Weights of a small transformer language model.
Size: width 512, vocabulary 50257, 90.4M parameters.
Training: a variant of Muon for these matrices, 562M tokens.
MLP neurons of a small language model. Each row is named by its layer, matrix (gate and up: input weights) and neuron, and shows model dimensions 421-484. Each number is 200 + 20 x the weight over its row's rms, rounded and kept within 0 to 999. A neuron's up and down rows have the sign that makes its largest values positive.
A block is one neuron, or neurons of one layer that tend to fire together. After each block is what it responds to, as a language model described it from the Wikipedia text at the highest values.

L4.gate166,195,173,217,200,204,188,198,223,243,199,189,188,205,218,177,214,185,219,189,185,233,187,204,225,187,154,203,178,234,205,170,132,193,210,212,207,219,199,172,191,149,173,202,156,167,180,204,223,240,242,195,186,211,207,201,172,205,178,225,206,210,199,207,185
L4.up166,190,178,249,196,175,211,218,188,183,212,210,194,202,197,190,216,200,212,205,210,172,160,187,186,211,185,190,198,202,227,197,212,193,214,198,212,203,197,178,198,236,218,207,182,179,212,204,187,201,215,201,207,209,223,188,151,214,217,166,220,204,171,198,206
L4.gate744,184,195,201,220,214,225,191,195,177,198,195,195,197,197,232,191,199,171,202,219,245,192,219,189,193,209,223,186,175,234,191,191,197,180,206,221,179,195,196,211,204,180,194,170,204,207,178,207,210,191,186,229,182,222,170,192,211,165,191,218,224,237,205,190
L4.up744,195,202,200,182,234,213,192,182,220,197,168,187,220,186,208,179,218,196,198,197,218,198,207,191,180,218,204,165,194,187,201,199,181,174,206,202,175,169,216,226,244,198,203,160,167,189,179,230,242,205,219,237,183,188,200,204,186,182,242,194,181,207,169,193
L4.gate841,195,213,221,222,163,193,202,207,236,177,194,189,215,184,208,237,178,210,210,214,170,195,186,213,196,217,202,225,220,196,195,191,222,210,166,195,214,170,220,198,201,181,199,192,173,207,182,201,179,205,187,208,212,144,201,138,203,190,203,199,169,213,214,197
L4.up841,232,210,217,215,175,198,197,229,190,154,190,163,192,199,210,198,195,179,170,211,150,185,221,200,171,195,202,221,197,201,190,213,260,194,147,200,210,193,238,210,205,195,189,195,161,212,197,179,227,237,191,209,206,171,202,193,202,182,222,230,205,195,149,175
L4.gate1087,224,191,212,190,204,203,195,179,182,218,204,216,268,198,240,228,202,186,177,207,213,186,197,191,200,226,187,208,212,187,213,212,211,162,198,198,208,190,198,227,184,201,219,206,191,214,232,204,163,172,163,232,206,173,211,201,222,186,215,238,231,194,210,199
L4.up1087,227,192,181,244,201,210,228,210,182,206,195,196,192,202,169,189,219,186,211,236,205,210,174,168,218,223,188,183,225,212,182,210,209,220,236,185,187,189,191,195,192,230,237,194,218,168,211,191,199,187,167,215,199,221,205,210,204,172,208,170,233,252,208,182
L4.gate1462,209,196,218,197,184,212,136,208,211,230,203,249,217,167,223,227,194,211,203,196,173,205,228,191,202,211,196,194,183,224,213,231,230,185,175,187,191,210,205,199,203,186,208,186,188,191,230,224,183,192,209,226,209,207,198,208,244,192,202,215,201,205,200,191
L4.up1462,225,217,149,189,185,230,218,214,170,195,183,202,198,216,221,213,219,205,230,203,200,185,171,213,189,206,194,208,188,158,188,235,214,153,176,204,194,219,189,207,212,180,184,178,226,182,204,193,237,228,200,212,187,181,139,210,186,193,225,184,225,232,251,205
L4.gate1526,205,180,228,223,204,169,238,214,210,201,195,195,193,220,188,211,173,184,234,181,182,230,225,204,167,233,219,181,188,218,177,194,263,223,183,211,205,183,207,215,172,248,192,196,194,176,238,212,173,226,181,232,218,179,186,176,199,235,209,219,176,161,190,205
L4.up1526,237,182,195,217,173,195,198,187,221,196,217,228,223,206,211,215,185,175,215,173,201,210,217,184,197,243,213,225,201,187,191,205,186,211,163,214,176,120,228,216,180,230,169,193,175,209,195,187,194,230,165,247,231,214,194,180,214,234,209,196,183,215,202,218
L4.gate1631,204,189,166,222,182,216,205,196,209,191,228,215,172,182,175,180,194,196,226,187,231,199,208,225,200,201,199,169,191,223,199,225,206,230,172,212,178,205,177,229,207,195,216,175,153,143,170,191,202,228,192,224,201,162,211,204,215,206,190,184,209,203,207,215
L4.up1631,187,224,171,174,230,181,186,209,208,215,206,197,212,222,216,249,219,190,201,206,193,196,208,177,206,190,211,204,171,213,198,188,188,203,185,178,204,180,207,209,201,212,196,212,200,182,221,194,201,197,160,232,187,177,173,221,174,197,196,220,226,217,189,196
L4.gate1670,191,186,191,201,187,181,194,206,186,223,219,187,195,179,201,188,207,219,230,223,208,186,206,189,224,179,204,225,239,192,186,211,211,195,209,220,217,166,239,234,158,182,225,155,174,155,200,218,204,219,248,227,200,197,214,148,221,185,169,219,214,169,224,210
L4.up1670,181,204,183,217,180,200,176,200,176,202,199,202,189,197,218,184,157,180,217,198,224,211,217,201,240,210,195,216,216,194,193,232,208,214,194,209,206,186,191,204,177,159,207,200,182,159,198,211,190,209,210,224,220,175,225,177,218,174,185,167,167,209,213,193
Phrasal verb completions. The word completing a fixed verb phrase or idiom after its verb, such as took place, took part, carried out, consisting of.

L7.gate1666,223,194,219,213,216,169,209,188,192,209,219,196,221,182,170,185,205,183,189,202,188,171,185,194,165,185,211,200,222,181,213,193,187,213,175,200,171,196,183,163,202,219,158,186,192,197,219,216,187,210,169,179,190,200,217,185,200,187,180,190,234,188,220,219
L7.up1666,185,181,187,227,220,229,199,212,212,208,173,172,239,206,207,227,190,229,222,168,195,194,179,242,187,191,215,172,184,203,237,195,199,199,199,224,218,195,225,226,186,186,227,171,185,188,205,218,219,223,180,193,196,183,215,236,241,185,226,212,183,224,216,210
Before named place or institution. Verbs and prepositions that lead into an upcoming proper-name place, school or opponent in biographies and route descriptions, such as "passing through", "attended", "left for", "Bishop of".

L5.gate114,192,184,203,222,176,220,189,200,173,212,199,199,246,220,227,217,174,203,206,217,221,233,166,195,186,185,222,227,190,227,187,231,203,170,180,216,182,246,173,218,207,237,203,219,175,190,210,202,202,194,215,197,207,193,209,201,213,201,193,213,205,204,198,197
L5.up114,205,177,214,203,217,214,188,195,207,193,164,178,190,220,196,180,202,192,168,203,175,203,182,209,177,191,188,196,216,253,172,270,171,208,210,213,238,175,191,203,196,186,214,178,191,233,181,189,192,225,201,214,201,207,221,172,210,192,195,199,236,182,213,240
L5.gate134,200,212,177,216,169,206,193,220,226,174,185,200,186,200,180,208,194,206,216,203,164,194,226,168,219,187,175,209,215,192,214,230,211,220,197,226,201,206,180,176,139,240,234,191,197,149,195,179,211,195,190,196,219,192,171,212,170,187,213,172,216,205,162,220
L5.up134,177,180,190,173,196,222,208,192,206,204,250,200,211,173,200,158,213,181,200,195,195,209,208,202,170,192,230,186,181,184,171,186,177,203,225,197,214,189,199,188,176,191,202,186,178,170,194,154,211,207,176,197,202,209,168,207,197,198,180,220,219,166,194,185
L5.gate467,207,211,239,191,220,236,197,216,211,234,204,210,246,171,214,214,189,215,203,216,225,164,186,229,165,202,194,226,193,228,195,236,186,196,209,220,196,208,202,212,207,250,169,166,191,161,208,188,215,229,168,207,216,195,214,212,229,212,208,202,229,171,173,198
L5.up467,214,176,195,194,159,183,212,207,216,200,182,208,214,200,235,217,208,174,198,208,178,181,167,183,191,210,195,199,205,184,178,235,204,218,216,214,186,183,208,192,178,236,197,177,186,182,216,173,216,199,160,189,197,226,200,183,174,219,195,232,204,149,170,220
L5.gate563,169,206,206,234,204,201,206,185,228,200,180,205,204,210,195,210,217,219,233,223,158,210,195,247,191,199,216,220,216,208,191,246,198,194,156,195,180,188,236,188,142,211,177,168,204,180,187,229,181,229,212,228,158,168,198,178,217,213,222,211,208,161,206,200
L5.up563,238,173,182,188,239,186,183,228,208,171,203,207,189,187,214,212,174,196,242,212,198,163,213,244,184,190,180,185,204,208,207,202,189,199,213,145,169,200,170,233,207,206,212,190,148,177,180,211,196,179,162,211,228,189,194,183,201,234,195,231,216,190,210,216
L5.gate899,206,242,218,194,219,181,184,211,184,195,212,187,196,203,188,233,218,222,177,204,231,176,259,196,146,197,202,218,193,207,188,198,203,197,184,231,185,190,221,211,219,218,221,234,251,224,202,170,191,172,226,210,220,198,202,197,215,208,184,205,208,234,196,228
L5.up899,175,204,212,164,208,219,216,176,232,200,219,192,240,214,184,228,190,210,194,168,162,243,199,174,195,209,217,205,158,182,218,228,204,201,214,160,219,250,186,191,176,243,178,224,177,204,190,167,225,234,208,211,193,226,186,223,198,190,212,181,215,184,162,190
L5.gate1324,181,205,231,186,228,200,180,218,197,180,159,196,208,208,223,210,216,210,243,212,204,181,197,184,207,187,203,149,180,198,189,259,206,194,204,204,220,178,213,183,217,196,192,230,189,213,199,186,198,189,184,240,237,172,235,238,193,208,171,185,181,160,198,190
L5.up1324,172,193,218,197,233,193,178,203,220,160,186,203,200,182,191,199,173,225,208,243,199,173,162,192,184,184,200,218,228,198,170,226,208,215,184,235,182,221,186,201,169,227,151,225,195,204,198,219,204,170,179,210,211,175,229,211,205,202,183,204,186,171,190,218
L5.gate1336,189,212,195,205,212,216,209,198,214,188,236,189,185,191,162,199,205,212,198,189,192,203,154,218,167,182,181,198,233,194,201,238,202,197,174,186,213,217,235,263,217,186,202,220,210,176,218,226,178,225,192,204,190,208,187,191,194,196,177,194,225,165,223,208
L5.up1336,195,196,195,219,197,193,161,216,216,200,195,193,230,191,184,187,198,193,189,195,189,191,228,179,170,214,237,159,176,212,234,224,217,188,189,186,211,171,194,191,160,186,200,184,210,169,196,195,200,196,149,234,195,151,208,204,183,157,234,185,202,190,220,173
L5.gate1617,189,155,191,202,186,192,207,199,206,189,226,246,241,223,168,201,204,218,173,198,222,172,173,196,205,205,228,211,249,208,179,221,218,227,194,211,214,217,202,164,212,228,181,218,158,201,208,221,186,226,198,178,212,200,198,220,184,239,212,248,191,187,208,159
L5.up1617,178,172,222,172,193,180,220,192,214,202,198,161,227,161,194,191,203,220,224,224,214,183,205,206,206,199,171,206,223,178,166,191,187,219,188,207,173,218,203,195,211,217,197,164,180,212,173,215,201,191,144,209,218,169,190,186,201,209,172,196,199,201,172,186
Phrasal-verb particles. Particles and prepositions completing a verb phrase in biographical narrative, such as set up, embarked on, carried out, went on, participated in, plus inception verbs like began, started.

L5.gate152,220,216,194,194,212,204,215,223,170,185,196,192,211,223,223,211,201,184,231,217,200,188,193,231,160,200,189,220,207,203,192,194,206,185,200,189,188,208,189,212,200,187,237,186,176,178,214,216,219,222,169,187,187,205,203,195,226,179,176,223,191,233,214,202
L5.up152,210,244,205,177,234,185,197,211,156,208,201,218,190,206,200,184,209,168,189,217,169,213,208,222,185,191,177,207,206,224,179,194,202,201,214,188,233,196,213,233,230,192,249,202,176,193,217,199,201,201,170,178,162,207,218,178,176,210,223,216,202,207,233,219
L5.gate248,196,198,195,243,183,181,205,204,194,215,200,195,195,220,194,188,197,171,212,186,194,179,214,207,178,190,213,172,201,192,205,191,206,192,220,147,244,188,200,185,239,191,223,196,199,189,176,219,214,234,206,190,188,227,227,199,181,223,187,221,192,211,228,214
L5.up248,234,173,188,228,204,217,222,194,182,195,196,178,216,222,179,221,205,184,197,200,194,181,203,222,180,242,178,216,229,207,221,218,212,192,169,196,201,208,216,197,198,208,228,210,216,205,219,192,214,150,210,197,206,172,209,201,227,212,209,214,196,194,218,188
L5.gate256,197,211,179,201,197,195,208,199,201,249,200,181,208,197,176,169,196,186,196,197,205,187,190,211,207,187,172,211,229,228,204,205,217,233,241,203,191,177,155,150,206,191,187,212,202,209,206,210,189,206,178,228,206,220,206,187,207,204,191,211,200,182,246,219
L5.up256,210,207,210,225,186,217,203,225,208,192,195,179,202,171,223,164,175,183,211,215,214,179,204,161,218,204,212,163,174,229,211,188,219,211,203,216,213,197,199,190,221,206,201,185,218,217,201,180,164,161,193,205,243,220,196,214,207,172,190,226,225,186,200,181
L5.gate319,227,214,168,210,190,189,198,220,227,204,214,211,188,230,190,206,199,191,175,199,207,189,186,185,205,220,226,227,209,216,148,195,211,184,229,227,197,186,200,205,212,183,188,160,209,209,245,223,208,209,191,192,213,220,189,190,213,204,184,207,185,173,203,184
L5.up319,200,209,197,218,186,200,180,216,164,195,214,250,181,205,186,185,205,195,208,200,204,197,208,179,198,199,203,203,175,205,155,183,217,174,203,211,192,207,197,201,194,210,213,199,166,155,217,191,200,205,195,163,191,214,196,172,217,210,191,244,180,235,201,187
L5.gate330,234,165,195,194,223,181,187,215,173,206,198,210,219,202,226,207,218,184,175,195,172,213,198,233,207,212,221,211,216,204,191,189,216,196,220,213,209,209,204,202,229,211,222,214,186,169,213,214,187,208,197,194,196,195,225,181,201,201,212,170,206,206,196,198
L5.up330,208,174,207,205,168,174,197,197,186,181,222,225,197,218,202,223,187,184,168,188,213,219,195,213,207,167,202,186,218,217,207,212,198,179,186,204,215,164,196,210,202,217,193,219,177,233,204,198,200,214,197,248,169,234,184,173,194,170,220,174,161,202,176,217
L5.gate383,210,215,235,192,213,202,201,212,210,210,191,213,237,193,198,196,226,158,198,175,179,150,209,171,175,215,196,179,210,200,211,198,200,220,194,195,173,218,223,201,216,207,193,192,215,218,204,214,186,227,226,166,192,205,198,209,217,194,199,222,216,199,191,209
L5.up383,223,189,203,185,179,180,217,187,210,198,215,149,187,198,243,179,227,195,160,182,219,160,204,188,199,207,188,197,192,217,178,195,197,198,188,211,198,183,207,164,214,211,173,201,216,196,199,227,230,184,217,211,210,212,185,175,225,215,174,200,205,195,188,213
L5.gate1184,189,210,177,206,249,177,193,194,182,211,190,218,239,206,218,180,219,180,167,219,189,189,190,157,228,216,164,221,182,216,218,226,209,206,187,183,197,146,210,199,227,182,202,200,204,241,209,225,225,215,217,259,210,215,187,179,228,209,181,231,193,236,196,198
L5.up1184,224,200,178,189,197,194,206,256,169,200,229,183,200,202,203,213,229,195,190,197,173,203,192,201,209,208,192,227,226,193,217,210,203,193,192,160,180,175,197,220,185,209,213,179,197,231,212,206,221,207,224,222,210,210,182,214,242,209,211,207,205,229,169,217
L5.gate1417,199,183,219,183,167,199,162,201,202,178,238,204,208,194,202,183,195,207,220,178,229,168,210,215,185,153,175,198,195,196,188,212,227,225,216,172,203,196,193,201,197,185,212,193,185,252,182,226,213,210,145,179,163,222,215,182,213,217,176,193,214,176,193,199
L5.up1417,206,185,226,198,177,167,200,189,186,220,236,183,249,194,168,198,179,139,185,179,201,163,185,187,234,214,201,199,192,203,218,209,225,183,204,185,201,165,184,235,197,205,223,183,203,213,201,180,181,206,193,214,160,208,217,185,217,189,171,220,208,198,196,189
Coordinating conjunction after first conjunct. Coordinators like and, or, a slash or comma placed right after a first verb or adjective, as in founded and owns, moist and.

L5.gate65,205,213,240,235,207,200,192,222,197,241,191,204,205,164,208,196,217,182,200,199,234,173,185,225,215,221,172,224,223,183,221,212,232,215,197,234,164,173,192,196,191,210,179,201,200,172,197,195,194,249,247,202,207,239,244,206,205,183,226,227,217,216,198,209
L5.up65,225,195,183,226,206,187,194,201,179,222,218,183,222,193,176,217,196,194,205,215,223,174,235,191,201,197,190,159,242,240,198,185,199,188,233,202,184,166,196,205,223,232,195,170,200,240,231,234,200,181,168,212,200,213,219,190,185,202,186,210,170,188,223,218
L5.gate83,152,156,207,167,228,181,167,183,221,196,221,218,224,140,229,226,173,218,223,240,194,192,188,204,201,209,204,206,220,213,217,213,182,221,234,209,177,171,185,214,218,224,230,160,199,195,212,204,208,189,205,172,195,212,215,232,192,207,194,224,179,197,224,200
L5.up83,208,208,210,198,221,151,253,220,252,166,226,190,219,194,209,229,199,214,203,198,209,196,212,159,174,204,222,169,186,213,205,190,203,210,177,241,174,191,191,229,198,220,185,206,219,231,235,208,204,222,178,189,221,202,201,224,197,194,161,226,196,182,219,198
L5.gate456,224,183,248,199,235,183,212,162,211,187,183,200,226,191,187,222,206,170,224,220,216,210,172,177,220,203,173,220,222,228,199,220,212,209,173,244,200,189,227,185,187,217,202,187,216,189,198,199,176,194,207,205,206,211,211,203,159,198,186,205,215,186,205,225
L5.up456,186,195,187,201,212,188,197,199,243,226,210,202,232,196,225,192,194,206,170,195,183,190,210,202,210,203,192,190,230,230,197,215,197,205,194,240,189,236,218,210,267,194,183,189,201,231,182,213,170,215,203,220,190,220,220,194,171,180,200,224,180,180,220,217
L5.gate659,210,214,167,228,205,198,224,193,223,189,189,167,171,231,212,232,216,173,199,240,182,196,195,215,176,238,188,194,222,189,200,203,188,221,240,184,211,180,182,186,210,193,215,206,209,210,178,229,202,185,209,221,199,199,202,168,232,192,173,186,201,216,222,196
L5.up659,198,181,226,236,187,200,196,194,242,223,220,240,184,173,223,224,193,245,185,212,210,185,208,197,218,149,200,201,204,178,234,183,197,184,189,185,215,200,206,218,156,187,189,193,207,204,208,221,194,170,183,228,207,185,186,202,219,200,209,176,215,156,231,185
L5.gate1049,187,175,193,209,176,188,193,231,220,231,168,214,196,186,210,180,211,203,201,195,217,194,191,172,184,206,191,180,227,207,211,224,182,179,188,215,201,213,186,201,215,197,190,227,239,193,206,180,216,230,207,204,149,229,210,206,188,199,214,205,187,200,222,218
L5.up1049,226,200,196,232,215,232,198,184,208,204,191,236,215,177,154,204,231,196,192,181,179,189,173,197,224,230,194,177,234,218,221,195,212,236,173,168,172,230,225,199,199,205,184,196,195,226,175,192,205,181,227,187,206,202,176,226,184,170,176,206,182,210,212,209
L5.gate1269,241,183,193,215,179,201,206,185,212,225,204,205,228,209,188,210,197,189,195,196,211,239,190,214,219,208,177,189,191,180,203,203,177,201,217,205,179,157,180,216,187,209,194,214,221,200,194,180,167,220,202,193,179,221,193,241,218,184,185,196,192,179,208,210
L5.up1269,188,200,206,183,231,179,178,189,233,213,228,162,210,205,210,224,199,202,198,194,184,187,195,190,193,223,240,216,241,225,205,225,194,213,200,235,186,218,221,185,192,200,223,217,215,183,197,256,180,218,222,225,216,188,213,179,174,206,190,214,208,200,207,220
L5.gate1519,222,193,184,250,256,188,189,212,216,205,198,157,226,186,201,232,221,188,261,198,167,206,223,211,186,190,202,196,195,206,220,213,172,232,191,245,164,200,215,208,212,196,217,198,213,206,187,203,201,176,193,221,211,164,168,198,191,188,212,192,231,184,153,217
L5.up1519,190,180,163,204,224,185,200,204,206,211,204,191,229,177,226,182,191,180,196,182,209,241,214,208,210,190,179,210,207,207,218,203,201,177,200,193,186,163,184,214,227,176,177,195,190,213,199,200,182,180,177,204,199,213,204,197,182,187,214,217,233,210,209,201
L5.gate1720,202,264,208,202,199,206,197,230,205,197,177,175,224,206,195,191,232,191,225,233,192,197,191,193,219,250,202,160,156,208,202,217,182,189,205,259,183,198,245,173,235,194,193,191,174,212,228,238,169,211,198,190,212,195,202,226,199,176,180,191,202,194,183,180
L5.up1720,170,223,223,181,208,189,222,174,229,222,253,192,239,238,163,229,208,209,243,175,226,214,209,189,192,209,200,234,204,225,191,146,213,187,206,219,216,187,209,171,209,196,198,197,200,215,214,221,231,204,175,194,226,180,157,219,194,174,210,195,181,194,198,196
Role nouns before names. Role or title nouns placed right before a proper name, often after a modifier, such as veteran, singer, mayor, wife, captain.

L7.gate1571,195,206,198,251,192,215,205,198,211,203,247,220,237,194,217,199,188,221,208,207,225,216,201,202,148,228,207,230,236,185,190,203,218,220,209,200,188,191,207,177,223,192,169,208,205,176,198,195,209,211,183,215,177,229,149,205,182,215,160,159,167,182,174,187
L7.up1571,236,167,200,216,227,173,205,226,180,203,195,197,231,192,184,187,208,156,233,196,184,208,178,205,199,207,206,213,200,179,194,202,197,228,213,223,175,167,200,223,214,179,172,211,205,194,200,227,210,216,217,220,177,202,215,194,210,176,169,189,200,227,145,221
Coordinating conjunction in compounds. Fires on "and", "&" or a comma joining a first noun to a second in paired names and headings, such as Drama and Literature, Government and politics, clean and jerk.

L7.gate1181,222,198,196,183,204,182,226,184,185,199,182,188,206,192,235,206,241,211,206,191,183,215,211,204,220,191,215,215,194,167,152,223,223,178,194,222,188,189,179,213,199,186,224,211,220,186,239,209,177,208,173,203,184,188,222,203,163,171,165,213,180,211,196,169
L7.up1181,238,195,204,229,162,203,238,198,196,164,165,220,218,224,208,168,207,169,214,174,191,210,205,186,206,185,206,222,198,222,165,216,185,200,221,222,197,214,208,213,217,223,204,192,209,180,185,170,216,194,170,206,174,212,193,162,213,189,176,222,166,229,225,197
Music work-type nouns. Nouns naming the kind of work in music articles, such as song, single, tracks, music, often after "the only" or "most"; also paintings, pottery, and many "the" tokens.

L4.gate181,177,198,188,162,211,225,206,179,196,200,178,194,216,160,196,217,231,230,199,233,203,198,157,192,205,196,227,194,215,170,175,175,215,207,194,187,211,197,181,211,182,198,194,197,214,215,240,229,230,211,174,211,194,213,206,192,196,201,192,208,238,214,186,212
L4.up181,232,226,143,237,220,225,192,176,220,240,197,234,220,219,191,196,206,197,176,227,177,180,209,205,209,205,189,218,146,217,199,173,220,203,210,196,192,198,242,201,228,197,180,188,230,179,186,205,206,208,201,220,214,205,210,218,204,190,197,227,166,184,213,244
L4.gate579,211,227,184,201,212,204,154,199,194,191,189,211,211,191,178,205,208,182,232,190,199,182,215,199,188,182,233,232,206,250,222,196,186,188,180,210,221,179,191,172,179,197,183,189,202,195,188,179,153,201,177,211,184,229,221,209,180,195,220,158,206,190,226,251
L4.up579,169,179,228,221,203,201,189,183,211,233,207,216,225,170,184,187,200,228,229,194,173,219,212,222,220,210,185,215,201,201,185,163,210,193,189,227,216,212,204,192,223,195,210,180,243,177,168,175,196,242,184,210,210,190,242,212,216,239,218,174,226,175,205,245
L4.gate689,220,206,211,215,198,199,225,218,200,203,246,215,194,182,225,193,193,189,195,185,194,187,223,200,220,212,209,214,166,200,198,210,206,163,188,158,201,204,229,198,203,203,190,232,176,195,207,203,198,185,199,203,185,204,158,193,191,215,196,188,181,228,196,189
L4.up689,186,199,198,210,173,229,219,159,190,225,205,239,173,203,198,161,166,211,243,206,158,191,264,198,214,225,215,203,213,166,212,171,185,205,212,208,175,146,198,205,206,206,203,200,217,195,211,185,189,168,202,194,192,197,190,184,179,229,203,184,180,180,214,176
L4.gate809,212,190,206,234,232,228,224,194,229,187,181,199,186,186,177,213,167,225,238,210,206,223,226,223,200,205,211,187,190,230,184,218,205,199,247,191,163,206,207,218,217,202,224,191,191,180,219,233,200,219,199,192,194,226,222,208,186,205,198,177,205,217,206,209
L4.up809,187,180,210,213,218,218,227,229,218,196,191,205,220,175,171,198,191,228,225,222,204,212,191,190,189,179,203,156,178,221,194,190,181,224,186,186,183,185,211,205,180,208,176,194,213,172,213,200,186,216,198,187,174,195,216,236,156,214,180,178,201,210,216,243
L4.gate1146,228,234,201,210,206,180,205,202,176,178,167,156,195,220,217,161,216,208,233,194,216,207,207,184,198,195,193,201,219,201,206,239,193,173,209,188,174,200,200,206,185,221,156,238,205,191,207,197,210,230,190,201,210,217,177,202,174,222,203,211,188,196,218,192
L4.up1146,206,223,205,186,190,186,145,194,205,175,199,159,195,213,229,177,208,181,215,190,200,202,188,191,205,210,189,188,188,182,202,207,193,192,211,180,175,163,155,242,215,220,190,221,196,196,186,196,224,204,204,184,206,198,184,196,162,180,191,214,186,210,195,238
L4.gate1287,233,201,216,227,200,212,196,203,206,206,158,180,216,198,201,181,174,240,187,187,174,194,155,211,209,210,191,198,228,223,188,185,203,163,199,228,167,194,212,216,182,183,214,182,208,187,157,213,202,215,191,196,168,193,215,207,200,217,199,176,177,180,216,196
L4.up1287,213,197,189,202,213,218,162,221,182,203,207,220,237,199,203,198,182,208,203,170,189,198,204,206,162,159,190,217,199,202,228,198,197,220,167,196,168,189,174,217,186,223,181,219,208,200,165,194,190,228,233,215,176,195,189,186,198,210,176,213,214,188,199,195
L4.gate1356,200,189,212,187,230,197,189,224,201,165,217,209,175,207,213,215,195,208,195,195,189,205,189,190,208,205,204,223,175,214,186,188,208,221,183,171,202,162,197,189,185,227,179,196,231,219,194,202,198,226,184,162,216,188,205,186,148,177,176,170,238,171,203,188
L4.up1356,233,189,165,209,193,220,185,197,162,202,165,222,201,211,191,216,197,189,217,192,206,192,167,213,172,186,215,178,203,186,195,207,174,209,195,214,140,184,212,189,223,205,193,205,191,211,194,206,187,197,205,147,175,191,217,232,184,184,206,189,208,160,177,223
L4.gate1461,199,210,224,218,183,189,201,202,172,192,175,249,221,199,186,203,221,178,225,196,182,177,173,193,193,192,205,224,194,163,195,160,155,215,197,212,205,173,188,210,188,202,173,186,206,182,195,187,176,194,204,173,195,213,157,223,168,211,178,186,198,226,185,234
L4.up1461,171,187,180,171,207,209,229,197,200,214,194,204,196,178,197,168,193,220,214,212,169,228,228,190,177,218,213,170,191,208,202,208,226,204,224,224,162,228,188,197,156,170,213,179,212,189,207,217,255,228,210,167,199,212,192,215,163,222,188,176,200,191,199,219
Music single and head nouns. Mostly the word single for a song release (debut single, CD single, second solo single), plus other head nouns ending a phrase: TV series, league titles, Total length.

L4.gate107,229,200,192,182,208,170,162,218,222,226,214,198,188,224,175,232,204,173,191,186,200,219,246,194,183,219,211,170,187,235,212,201,185,178,208,213,172,157,195,197,206,204,206,195,199,207,207,172,171,231,179,216,209,186,207,180,179,163,200,242,224,209,205,200
L4.up107,206,197,189,181,179,170,225,183,200,208,189,184,227,225,177,206,178,205,241,188,172,210,218,194,147,199,176,168,207,200,226,226,205,217,208,205,197,173,247,184,220,213,156,203,210,196,202,205,206,225,192,192,233,241,205,216,213,195,212,206,202,205,210,199
L4.gate108,223,202,203,199,194,192,228,213,228,239,201,175,200,201,216,211,189,177,223,213,204,215,206,198,253,174,199,196,188,212,221,199,210,192,199,162,202,208,212,173,191,209,217,207,204,177,195,193,229,195,212,224,195,186,168,172,210,200,229,191,188,210,187,193
L4.up108,187,224,186,233,180,218,213,151,223,175,205,186,196,215,222,177,190,208,214,234,202,186,208,205,217,170,187,213,209,177,221,250,171,174,222,190,168,169,215,215,192,159,192,208,221,166,189,186,217,217,201,218,209,192,194,193,198,206,228,173,175,232,157,187
L4.gate667,234,184,191,191,208,200,186,193,180,211,204,230,203,179,181,200,188,203,185,186,222,176,228,198,205,206,244,173,213,208,203,177,212,208,208,212,184,218,246,200,188,200,212,186,184,190,198,206,193,225,246,246,235,212,201,182,212,186,213,199,205,211,202,211
L4.up667,199,192,199,189,169,207,183,204,200,212,204,198,182,208,208,202,185,218,210,194,196,211,189,192,180,188,212,161,215,197,219,201,168,209,207,169,192,197,187,207,221,174,198,226,189,230,200,187,189,188,201,214,174,179,204,180,221,224,205,195,205,229,209,226
L4.gate922,229,227,157,178,187,182,224,194,204,193,211,235,209,177,227,188,219,211,221,202,193,199,213,202,213,187,163,210,197,244,207,201,204,200,201,211,184,202,210,193,201,171,204,200,175,166,188,227,208,198,165,218,226,192,172,203,195,209,219,191,195,243,157,174
L4.up922,220,218,186,224,152,196,159,221,216,204,228,218,168,198,171,208,193,198,225,191,207,187,186,200,198,173,181,200,202,236,189,224,195,195,203,200,182,191,216,190,226,199,207,199,185,174,192,206,214,175,194,235,217,216,204,202,172,213,189,220,176,222,155,187
L4.gate952,167,180,201,228,209,191,204,166,215,220,195,225,230,180,183,205,175,213,216,175,222,220,196,223,232,181,179,221,183,176,221,170,235,220,211,197,175,173,226,165,234,186,198,228,202,203,161,200,224,211,204,271,192,200,210,222,189,245,223,195,210,194,218,206
L4.up952,225,197,226,215,210,220,217,208,180,215,184,201,218,207,189,190,209,177,216,162,166,219,192,242,235,201,197,234,233,205,209,202,241,174,217,206,181,220,201,195,174,243,252,158,195,211,192,222,196,213,198,204,210,198,153,211,182,199,235,220,225,217,205,207
L4.gate1115,177,250,177,178,180,210,186,228,191,209,224,174,179,191,240,183,227,169,179,229,193,171,187,189,154,197,203,177,191,222,205,223,214,179,243,168,195,207,209,196,217,216,219,210,163,192,215,189,228,212,219,189,206,181,201,167,209,220,175,202,218,215,200,196
L4.up1115,189,179,206,208,155,230,173,175,182,197,198,206,218,206,184,199,233,200,226,208,201,228,208,212,201,227,227,212,231,182,210,204,191,173,189,170,192,184,218,220,216,224,201,222,186,194,193,191,186,153,192,210,218,181,198,181,169,196,206,189,179,210,186,202
L4.gate1141,205,175,186,179,238,185,222,205,183,216,204,210,231,185,201,189,200,165,214,220,167,206,189,178,213,173,216,221,167,182,169,196,219,169,231,231,194,205,179,202,200,208,211,202,188,203,191,202,223,168,197,214,223,213,204,194,178,227,163,206,185,212,213,182
L4.up1141,203,198,170,175,179,212,196,189,174,172,179,206,263,178,210,220,189,218,173,205,226,159,232,193,192,220,191,170,207,196,213,187,183,182,224,211,211,197,239,202,219,171,239,212,206,205,174,180,211,186,195,193,183,212,158,190,190,223,173,191,173,220,172,209
L4.gate1621,190,208,184,203,209,190,190,197,237,205,182,166,198,187,213,233,201,192,244,178,198,208,197,207,182,231,227,230,214,157,193,180,200,228,186,179,205,186,191,188,200,191,178,213,202,199,213,205,229,183,177,206,204,183,230,201,207,232,213,232,164,185,224,209
L4.up1621,173,188,191,197,187,232,177,200,170,186,202,199,170,223,211,193,217,200,224,187,196,216,197,194,198,215,214,219,234,197,176,218,164,210,207,208,195,213,224,217,193,202,210,243,209,195,193,207,219,186,186,221,216,145,181,191,177,183,188,205,215,206,176,240
Coordinators inside compound labels. Conjunctions and separators (and, &, commas, or, colons) joining nouns in short compound labels, headings and table fields, e.g. Recording and, Clean &, Authority:.